Part of a small language model's weights.
Size: 8 layers, width 384, 6 heads of 64, MLP 1536 GELU, 15.4M parameters.
Architecture: LayerNorm before each block, learned positions, no biases in attention or MLP, tied embeddings.
Training: a variant of Adam for these matrices, 5118 steps.
MLP neurons of a small language model. Each row is named by its layer, matrix (down: output weights) and neuron, and shows model dimensions 128-223. Each number is 500 + 40 x the weight over its row's rms, rounded and kept within 0 to 999. Numbers have three digits each.
A block is one neuron, or neurons of one layer that tend to fire together. Before each block is what it responds to, as a language model described it from the Wikipedia text at the highest values.

Structural break tokens. Paragraph-break newlines (the second line break) before new sections, headings or paragraphs in Wikipedia text, plus table cell separators and colons that open quotes or equations.
L3.down54:457507485468491494507551594506400503516581435479521499511492500471501530548479546480574503446510500443530575524496485571492480444560509505528480519448516474479481535489485414544450498523369472513485580492475445519410448471565530560525450528473520478527514554458483492496506496492492462502
L3.down142:442422503484449417447511526473530497518522546481471491516480556494491537460479479523445518535431442520502502442536525428520522539460504480585461515547518543506517508481448517507496512511479557478579511454466523481555496540511441481525485464487520598421509572447522488586475527456492483580
L3.down244:487526459533530537453513522615478416514533538498463511491532514492511496525466524430553506479517487448466533500510504520484508466498493517478540435482485517491419520534530463454486471477446552459553499451549537540453489468531547446518512472530490483485445440489481467446537457475532555560
L3.down278:500405437569561435556477525430417567491512535535559453487462460493501530481476491555478496526543520549499544505482498506490492509541521507545539530459491490538538473414415492513477512609468514507529530555453457461509521450543418537511497506489461528445467576473540462515555576531511532465
L3.down375:507469543498472517497465453477450478456480528527491456482504467408503465524575511450493535569531502581535453488478523515445551520498498449495558540451476512478523473620446496473464539523515449511486483411532473555468456547536500539477482553501540496475481458481508492589506504501611499519
L3.down429:501547487532495448495509506505472491482510549541501537464531425451463511541532572543494521509522428467460477542448499478448493541456505544515479557462515446497462497497562550416477494493556423449546546541452511516457528501514556478470494503499530518458548511455496522483492542549483452485
L3.down461:438514462494589506513480524437538453464563517497436512494562543515480585554484539495476457484487509425544469494455490444524508484486478429484512510521452393506432521584520548419461494526442459463590535542446517545499477523486556451490501483509435476502485507497451479456504524498480518547
L3.down475:527585469490492506488495489492489447494487512520422428512492566522504515476540505499562484506501478506584482497514491478524466460481537541516568432395449512454559505508481484438502515435486451463494519494530559469452512534534456398510503564531513481443534470521499514424541481533501501542
L3.down588:468498509472549432504507484408463564453500511482405508586553483489473573509499513466498504486523493551567507566497535459524462499438500400536516483485475510495492566525512546467521478512466536487558472476522514571485486493513468504530545478498431493506524432492514434452553482491529510570
L3.down691:473509532514576500533463541502465377481430532555541514503538413463495523552518532478492531510537563504494457494484510528518426529478511495449526501508508528513545542525476485482453506457547563497540481527582447515489464498477554446521478577444474390538481503486520520500526475435521461556
L3.down910:490550470482558566559452536418513499514502561462503452504504487478484478512540425458530526549539481472465544508504493531516428499492516551520523545526521535550533510502513595495487465594454492489550528485522473453424476517520474493465530534526593476516522490471501537520595462540472546448
L3.down992:504506489478522511497450466521504492489471479448534432480493501462500543481553513466511480465492490517530460521523499543507512491496483524577524514510456516434508488452550432504469502443429499489482500539521518574526517560511422515526546497482459423446582440521569517473455547430620480449
L3.down1027:497500493554547472458532495515578467514535501433414519487474465448469514519513506477486462453499532519478499542466466477553497531572525493480460535573527481427437439530522535481467454491486555510508567512442467539492448492486451518431446566571475500560519482535454527536466473525472525483
L3.down1049:528546515534474506514517495474590478509535513530518474511461509514500533486447417473490508470545527597487479436452490512479457425493464506521547521474510451524487500498536533411503534531459421477445560520515553521424489530481467524487531492565517528522486584523531536539560512503493433508
L3.down1194:513482542441432492515493427524416481505531461463441518514489395474467509491520553465467472499469463500434454531498473495546426522557544481489507486361472564442509499536477568494504507523517576525559515480494531601525529504537483551480466533481526462449487506456457534544580529455554500558
L3.down1440:494397532480556522480510443513497489491571536571502497553487461483513423493510476493547502499462494513554511417506492476502531440412433483508510496448513464513424480476523436554432499467515524524502435506539418461481465512493567523487484451497490513476476499487543525475531540518448520506

Plural people nouns. Plural endings and nouns for groups of people or countable items, often after numbers or "one of", e.g. members, soldiers, employees, players, plus "they".
L5.down245:544458536532532528481590462537528505467530570529504496507468469505461495503497513493549497521470494573533443494448496526545514511471473454506543504456462547478525473497495574424457447511503512448507533554550513500473568543466498470491480515523418491474509343505440531484430527526429518483
L5.down315:517498410440483527499487469548450500515463574512504501518532509518533523506477522525491540478530511517485505402508499461545612549485528525593521475486488443479508526478518456486526505482478464535538466534532439427466460410486422572485430528507429491426471266522516513525525447503524515453
L5.down578:479513540542543542485617488532519419497464519489485501477472538535550470502498507552557389523506468549486458553522520526492504520455542469481477504531514522523522497483502536507476544516464532447513531485497510481466442529581508487496461464482478515500447572548559545480556525578543537498
L5.down985:506522491479505505499456568471495464479459544439511492538442475520480503467455491486525530536416550511552492501425443502429495612526503510438488457489483517536523570580602550454502482455473493480491517547526527493472509443495513483561497500523539525572476364445529533535558504495503562522

Blank line breaks. The second newline of a blank line between paragraphs, tables, lists or headings, and the second piece of a capitalized word split after its first letters, such as R-el-ations, R-and-y, Re-v-olution.
L4.down363:516528537518481527518563477552503509505529520441539568553444449525497474508503534511552500491423549458528496550451506491600582515494494447584377486502500440510493468466555469525504428499466541467522459496484532522473437513471517481481473513492485545492546437454487504495519454495522474497

Collocation completion tokens. Word or word piece that completes a familiar compound or fixed phrase after its first part, such as warp drive, years active, go public, reproduction number.
L3.down209:522493546493460530520567481423522535482478529550453476530537465536489504523502507460471508476553536492577539544499520395530524422450464468485492531420504505414461533478555527494506468473542597566529485465523531493462432465535520520516534561530493526492502498468559491522470501442506439440
L3.down462:513500470496504472502530472576509451472471516452470506500534442522412571563468405571503502389517441534479474459559549466559544596528556513521419528427473534478507513513511447515493442417562445444463577509524486504476512512504470507498556518486548478519428483469508476473461460503519448435
L3.down483:426538559474512522487552501485520503470558540517488455539606510461492498493472556461489451519494483511497477524505494573516557516515482464513509521454494491514499539558503493524490457454432517499568568521537500410476469552505488516492535509530452471520507551520500545532516498526460488456
L3.down510:516538481518454509528537492414444528544559483453559494516513480500468508499529555562517551579464445470519511517471491505540451496467516569517508533498494552533541513555526460466476505512480374472480523534532462484441471536447444505554554532529473517505475520491494478536429514499580511486
L3.down686:498538476477486523488486503529498554449499552506479460498499451494459543509516518516522511507532485489497521564506540478529517511538561544495518466475476557532470457517523487579452475484466507390516549411493551497496534476531490535488533519503543421528489491459463566568427551513556476491
L3.down747:525480514483544521471524547448508482562546556470478498511462541409496513485518533501535481507519502491471499458584433546577446469482527489463542503512453570455494506510523535520506450463435510412519536477431459629486495467453448457496480511502515513513492558520493505484493434522454415500
L3.down887:516403519457526486511431464463507359487489556461519556562466497475492487504556500511456508480531519490480556427421478435466504576486506542515505494578536551522551498510473568525478480495471440523539504504437541480465484545481506458408523492507508507406540567505487496564551469547562566507
L3.down1005:444448459505442523452462466460436494533508543391481515477470515464502486565529511463513513505545469454562484559440512397528468499487471482544540550501490499521490488490440529477539560495484420472508480499419591497407521516505450500462501507467471502518504503443491496573481489477504505466
L3.down1014:428481474538476488502519477506577515468462584438412446502494528543464526519466463512595511501559540552439562460474529496436546537506478500468468499459484579472524469451459525569458452472526545435504541512540498529460488523496569498490550441488475477489490493556535591503487532480527435553
L3.down1116:464483490500557594455467483427504498502489518499498514520517525470494490452514483596546492414556566481453539449434527521489530557481539555544505552586513447501502469436452582515517515440546470397489474456457500479539510582511576494491487377596484469478489518531475512547556489555484441468
L3.down1216:527465528464532552500533510519467511492528564542431502579553581498483511494507536532483507509547537470527505596486528539542483483496484533517502508470500499474498459506582540494487472495511526458424495415484469527521529447560464482489556498486556437411480496476461543489496456544465505483
L3.down1253:527560502487446462486543535572473455493535480431432513463529566511505497551546542501539521526549540463499522497500507542501515518434520516444544493480455480433453517537511478493512499516529510402527463529451413530451573447490480512518590616569503515436518505554459519438400477404497518642
L3.down1295:529505515545432418512465518548445488518505567478495492519496444479481474538470534470571513495503497487472494504506526550443502518417506547480453438476484563470485477520469503526479546414439522400514472457444555498534489530523473465441563485561546513529440443466537527458554516496509477523
L3.down1374:466481492471547511545470559494447484468566495486483598479509490451477533589496481546520495464505461577541485477514528436465564485487530453485506492481512465442448503544494549530482443513435555477550521560431505521493538432506481502484480491483493492531517479477511487521586533568503518487
L3.down1525:515536524476518470481538437519523601485443514578483561500510571502560480548492546520498472495552477413578533485427491503511544462466475493531480456488500547544441451470437568452513504521504550518530437501541504495449488547452598519486450522510514491489519463485524468492500517570513472510
L3.down1535:554497568590492543531485461508516539489461585478529469446499450501478538570475428449484456470513501387492477516420476520546480523532459456465495463526499573617505524551461507485500450478558474485542585461542515511564470490498552525489520523536549456546470572453539519440503488512489442501

Final pieces of long words. Closing word-piece that completes a long, multi-token word, mostly foreign surnames in sports tables and lists (Hämäläin-en, Levchen-ko, Tkeshelashv-ili), also Latin or technical terms (kuatunens-is, thrombocytos-is).
L3.down13:451466470458495590456481538501533497497481489471497440527529480461524464453582476536548545410530468542390518452568525475466518476581486533452529553521511528521497539528459509421514517464448469525564473494528430547499456467482439473453526459491497493467530438549562476475554470464517510562
L3.down115:487502502529588437470469497481541527510519469484552509547412582469507506522479540517504506490468552558480446437483542508523458463511462522546545506550484526559482443559439529502515437496502469467480496424514506498506448487481569553461495551540508557433476478488557538528489416468491494504
L3.down252:466450453456499600506490527516512503590512508496535477486464511519452459498525490486518520491466529469552525573507523520491454474518522474439440519533542527463499534510482469556533541464499557534625507522474410476465523425522507508468588468486458513501504499581486508558535525416524489472
L3.down323:454452494483520508472470529512430530577530503507462435546530450478502465531528499530481504528540566533498523472546511459408512515517446510499475436520495474493537539561467565479431575536548496581510404537473530541478446504581499458460508478469505531474505496532609485478537499421449497492
L3.down420:558517505488515490543536546514487522580503474507448536558520523474540478493464476529517458452482461515545401550500505510561494463494538449492559457459451514504487500524459471546504519426439487479525529428478548486460455453510515506518477496483451436488528466516463463509504522545479427468
L3.down840:501610545432492492525549480460489607516557506555477507424589525413480526614453534462535515550539512500585443602454498540503506495532528558483439474460517483477487544509476469490511539528517504455511517513522455506507481439513522558518532505513499570520469560424572490534471488488454497469
L3.down877:483522570502466453493486480529619466513541497503568473525476486550543501438512431478494442480532466419453525548526543466516476477480483454484459476463482591505463490506458511462508475594507533537605443464471517512474464501519487531526538434529490495430464533526521490507519510500506517584
L3.down886:485554471516437551502511479514512535465474574581595455512523511502506535448581439500504517506498538551567504511512488491559521486495462489471544467494491483563482464477529534534498542469452482582518479471488490520538479503481436479563462489481423519439521531533551510519591462557456545520
L3.down974:521448493457494508552532473484517484536537476481550473507473528474526457423492529521538483552477544500503456430489501535506556470535455506565480491450497436509485468432527535522488527540532533546511545440485440516537514496501480508470511554501459512540530516498549522516439538467538483459
L3.down996:484483583460514579535522568485460411531530471541567488523486442541437478479505526552536517464499529481512490530558507519536450491484541502582487535472545484445523536517484473570484462466523508500551537520470464479484460494514488492493498520509451481570477493565468536506565504440460528509
L3.down1069:520440432550475491415468445550475543549547537512545443530550452432453432519583470490478503522488492477508508487482509488458541475474475478444465508537480464533482526457524496537500503505485481528521484481455509487539488538451460441471477526518466552554528427498518533504464430450480468483
L3.down1083:487417491447446525520508487517501557543477531517563422458504467440501462492508556490516544496415489456550438546480502497527501491517445499497530516469500545473521547448538505443512475442494498584558501569510467522521423494522525587490496499438455528576530488490560476550516566478507420492
L3.down1183:493407535435480585466488483585557484504540424403469467594496497496488549528517487461626381495541476389484565550471512490523440496515514493425455531542430540472483436467465476545505547494471535468606525486469475529520516502539525536454467496464427444422513489560439499559476541551462493553
L3.down1243:477525473504544502481470452467584541512504536619480449526554513508494536496443514518481492497561541549462512534535497450503559442512473478497555461408506465513444517532561472448467538502548562523488515493497521544510409481636488533494520546503503467484443465436544471509445494427532532486
L3.down1289:490541533565456521539551430528540557484515487510498529531510480530505493551501525485493540511507433455432544556519544456514429499504514555477522565451458511526467453454482453409552489492492461538451500443505469472513565480485465495500509541532549532516515496491490505487461465534447501430
L3.down1304:516456508476466485523540480499504559449509499513493487411441480499531555536513512582551443506522456440535496574502503493424431491476484456501517448504497507511501401411498444525461490585484546482520524534536440474489503516499507511567456532538468474477503556508575517505546508477460466509

Mid-word name fragments. Subword pieces inside or at the end of uncommon proper names (people, places, clubs), often in tables or lists, such as Warrenp-oint, Osak-a, Hämäläin-en.
L4.down20:446519500535528517431455513440573434453533415455445518445500511545513505501456455510493550608521537452491531568480539539501495515458478517507532515540501494530518378507479428573556394510488579451484532579455477554446409510474471518530533521527481510446544535496538446513482546464507514475

End of cell or line. Table pipe separators and line breaks that close a long text cell or finished sentence, e.g. after "…Lincoln, New Hampshire |" or "…current structure. |".
L4.down219:495510524547460505529465439537482481479471520504483476560527496491499464550549423556527477473480492525413484500487519450504476502510435439469551487491526541458498539538550455523476522417442557516535504506449543575513447481426421543569484599567496546530459497409622500480535503531586508497

Paragraph-ending line breaks. Line break after a sentence-final period or closing quote that ends a Wikipedia paragraph, usually followed by a blank line, section heading, or new paragraph.
L5.down86:413439540503514494435518496459470424511524486498563524538424514534496487463500473470463526569496536450549491527502474504459474559494523514489495524526496525452508461487537519434489504499504380436496504503459584523494531470526499543495507506456595541441518449495519471540469523485510441505
L5.down559:476477459478574477440556522498504443513422478506441492490516461500429461506482478497492443470554471564477511474527479466506465484546498499466501529461460538563502489434515486385535468536468454493566464500474511473488496540532531491576515474530509481471483343523418427627525523544452481563
L5.down812:507507504482495497529516460523462490474559512534494525472464485482439485508532455486498491530499513536531473487505502450521489552548507478511514474452484468464471493540528545366496480501485464490525486543519524440551532523489479480519481541461421492520471253521410523548514559504485501569
L5.down1392:485449527473526541521513412475483502444552538484493560482499516512465501492539511566488468548435568538564535525505521448528503533513444456537523484461445504462506478498481538370498507516531487467533471564523462502575499487561551488506513543539508513459469262498443485545497546512526533574

Table and infobox cells. Tokens inside wiki tables and infobox lists, mostly numbers, units and cell separators, e.g. 94 (34), 18 m, 2nd, Writer(s).
L5.down266:541440455615455510483522468556482510489484481517516506513489518527500456555573568531505466447531504472492460456515486516459488499526479501569406489526476528520571567515496433526460544517452475504387485494520523509501540494467552453488509504525492520579444514451522502498547514468519525498
L5.down1143:608529518532425533568409513488517485471484498478473488520520464507547453501468453548534554493600462429477531469532597565552527466586535548568497493530500519454540511429425520531403468493492471488525511517434462554435495532481531470464463516538546546519543496437510502548519495501471488479
L5.down1279:553480511499398525510512482526546553448591549480504482534522475488575475532496566525588482443519484433461506558496460467533468486497475488534512533515457493471448572535516450483455474490479531483541534546426520570516459554462423478435479463551571525511460617472492506504521553449512477445
L5.down1398:464499448551437542535460542508443527507567518534460447551562502532574509493525517544527535491522538514480533532410537513482498520542458486507447470482520542443541582495544491463456477510560471528548545575465493558506472498541566474509468488486516539475513526433462413452466594496464482496

Noun-completing word pieces. Last or inner word pieces that complete a noun, often a plural ending, especially in section headings, as in Disc-ography, Chart-s, rel-ations, sour-ces, port-ra-it.
L4.down750:517544547501527486537472425494493433504580472508497482516505446497544528551528522546551426490489406511458519455486396475516557475528534519536461489510472527520499509517536426509548520520494481453510536485502498573523477462512459562485496492609485581500537413512527461567469510515512491484

Plural noun endings. Plural suffix pieces that finish a noun split across tokens, such as -ances in appearances, -ings in buildings, -ities, -ions; occasionally whole plurals like games.
L3.down90:538491565453453516496458469489444550524482462512490488569522523558498492547514593518505569515529563556469511497439522552466484512457473457513489455538480439486475392465489495472506517532469499520487448508543487445487500506528502544507490462497455451537462499503534438489544490490509520432
L3.down301:512563439408492530474551417445477473508491494464518513480529479458457553463546524555551539493608480502497474509467547540471472481443488429468469521468514517580462541531516436513485497537522434504503531580479492476506528487512520506528544548537523469527487510451554407522512440529491551485
L3.down350:502457510517491511398491510560479573507524482438473468512525523519501483506418477520446389527400554479499489510454516537500496584505463555476442547515488456539453507522483514475495450518549489507493502470539522499424497487483468512467430493514533520484519533477552446508459451454454498525
L3.down411:517523508520478510460444524515491489519474515490508472520529460546477576464480496532465499433497455501471506513504531488521480553486513436549532513431518544610554543511534467533482510434518475579453495505499615557508493556545466476456512518522523508513504554598476476496456516482569516501
L3.down580:515492531486515507529535513564466572474462496445531473605499553538488557572547526542464503549546511590446487477516515589481523522383519476441494449515480549577512472471482519513444462488515538477480503503433543505507467433513491545472439458580548402508547529509517449549534464482504467436
L3.down677:458466471532515480394521504531502427479443541441478467508481470562519521473547511470507494455624466586455489559460491524486563535552485505504430561409485585549529439542470470451499501533522518517596548562474486555518475516482457506491471518537543451445446497468530498590457556536476502476
L3.down759:532493487502463554487460508545521499488491478603431450527508535463500458512460542503593498569472516476516526487521476511472457532455488500526502469478529420520528421533519449484470461530504458404466533515489436477528500517483474441512476504485485506485439452488506510508438509549533472538
L3.down1149:488501453511473540413451448500456536506518461503553516537486570577477525545475492493449495501427475460443508525495543534488497434506486520541499511551452486454539540463475472518477498490460490455494436499448444487486507483537541531482495456555572476456474493545455547434464485381516474507
L3.down1247:535565479428489514476506444596584553450506539464474493496548488473454489499553545474500507489481484483517450551513478466576489507483520449432480410531468477492463495525556503489529509465461531498487540562487611479559501509486435459481493549499517485528482523501519453463512564521458544500
L3.down1252:498504535479410561480472474537506493484505443445433462587454513503519509524551542497553500518490495594518474496478557574509517511507524545451510487486455511436560500498557400525529506508480574450471530535508472517449523449490517524503468447510502481399457505563548556458437508450526502551
L3.down1264:445426541458526496566542528451434523503481532529432505479436558488502497509501590514514512496525533437498471468482507476483461513438530487518515447478527476496482466463477554420517501500501542501536461525462481540495520529530538486491463451487537562476475472430578460431525481451454556530
L3.down1266:497534518449447589502431546518483560491418450446488499585503560484504445502483559540450470521522564544506471414475565484504508535482490547464494492539435512460513496543512552524483476514501517466497504484458404578513498480477480542463437505515431451464523501548513384535452436518490508489
L3.down1325:510537515463556511443465449475504455484388433548466470503447485510492458506531467534517537473472551470463522483504475565455537611540512464462488519579468506532580472527494513548465526478494489508629544507440486460447469504497453476462473515571500522450456535544531528415502501535490514535
L3.down1364:533534478476470518557510463522539516486530568554480516440554513527476577457447467490514492505506492530512510529561489570514501454482504571452536512484449474469503563507504463503456466484499539514518404462485544550493403538558467473474499425481553464529454456480522445469544469454495528553
L3.down1380:490476480492470457564565498525519520457510583455512508565555477468474491476533528481420497456524503512493494497537451523552515484475482469517493521514506538565537523500538511444527486570527560609500552500570528522493497577491460557529537511505494538520458524497444513450496441439499484477
L3.down1387:460505526541490517429453504518525509522480500489480540551504512525471455535493485478521501531516461421471515543545483487539534497511510501573516488476526449564559479467470502503428485504626401534485518550455451500393520426446524519504534458542518458475459501516449497427531479539548466503

Table cell separators. Pipe separators between numeric cells in wiki tables, such as scores, percentages and vote counts (0–3 |, 60.16% |), plus occasional sentence-final periods.
L3.down19:491478508516436492538428523507466514481414445521479559475542462466462507446529516559479491521502543505499530432502443525504524424529533499481467542569448548480501497552507509434508460465483555506536515478526448440578481550484454455510453549486470491495492448473550470480454484525548544487
L3.down369:502505510505486548519545458487563481503530560491473559487505473589435456513408534532462510504541518438551502567523508527509464458517477458529461483542511454476518497474523497536505480539356480535499475568472509433456415546473482472485520494515500530450497552472468595469521528509527450472
L3.down497:520435502515492485469507480566523485469559501532499421526507525520519498547491504529496570486500504568515517551541451494470518539493462481560511478516452416481460471541474463421474470478475415570452538517475442570465497495487567494506506434504475520441518491448451536522517429536484574533
L3.down501:470483527529453505554520501531429479483461500560573524571539409534459504479456553581493490490455532515450512489551457496459542428507517547484503501431437457569504496507501543537465496433539478482478514597451502464524544524476475436506540542450463527504536489497463491481568525498583505498
L3.down562:467420504473469505545559515493480520475497521511482504507461496555454467487475504521578496479458499492541539498539532483474519500422514470530524482452436448583467456568505534450516517423560493506466446523489470487578472476480490464495524463494498546478503513515500452507513483506531553486
L3.down563:535515530450471504543574513463474583494458495495508503520504497575455531524516447514550477538444443463615529574515436405437513491562557416554482538423523589508564547478511416497516487463495493516493533533495483479491535540442403480517492451471516504422485541520496475370562538522502465562
L3.down638:575413585493428523456525486494478543494530415520498503540568446582439480540452482520459512465489473473481523481448509375465451570552528455538568500496512506430543514528545567597497472533490534539549510476524510456448519515455527506472512559492477526536480545462440473488480542452491499516
L3.down710:530474461477589561610481502475518568464453540453451578431527542528504459492479457518444495468503490458505498518491520427497461526454496458470471449483513546487482515537453490517503561459422519554527510481519514475467500539482501492459476526512445590529526494468515526509500535516508454502
L3.down763:510526442461467450535510515509516467495469501559440527536399548558522494473435493492454533484551428461411509378487438456518493490505493510489513561451563547452523509460505437405488560484458506572519495468537500501492453541531484472474501522536485495454574461521514518535488501546498521498
L3.down1123:531458557494513544469488514588463479491487509530520544548500498491460501546460465534495458451483441528470497491437496457505531512511476476525551462437508484485524541515566501548481510515496549499551542501521486420514478514540507557470501483470483623477490495517464526538468480446471497463
L3.down1146:454545499423431505513545529486561523531490496514522512486485581506477467552594517480463550509533462463506480561457540481512509575492517478525500574501539550517510452539541536425523491497475502592461481505583405496534566507429513520534453484510482583500542486519462486430518469497550519444
L3.down1282:491484572517452526549466458418396456459468491500528522547495443533504479531496531602477443554540593469448450490510481528400485540535514462599533540438419508507555534544493500430465448456544582481482538469482459459502516586430458524461518527489562536508527436492471485502608528468534519523
L3.down1397:564486615495518427504488531515444497470463479533580492517494452485476468520488482538447475571548559485471491538491462531485489504524468482524578492468490527472533532502470538485485486509501557430524514498454553461500590566486478505505585523436559532509518531514573460500503437414518437508
L3.down1415:514453455555485532507592549515541477550448447552453512481540461474408499508503475553466430521452486450500569474464513481426552554511547451597478538456386534564549449536489483464518508496592550483462508549520463502468505532485494481441470483516488559439468451462471469478517583483483559481
L3.down1496:521446553574537455560521441501480532484448517502476455561502435466522464545522483534519522529500515586610528491459519474438542507524431536559498484488417476473560468564511517546429491518523488510486518533495489487502446483577475431459536495549478459523468542467500497558450502466455513512
L3.down1516:492535521414455447466477537480479491544436482475569516582532500539495494461465554544499570489462518473449464476508536481505537502593531500489464448432515526441443536500538443482504490474447494551510438526518514467484464509471482465421430481449432548540540478463479473483495566510527458509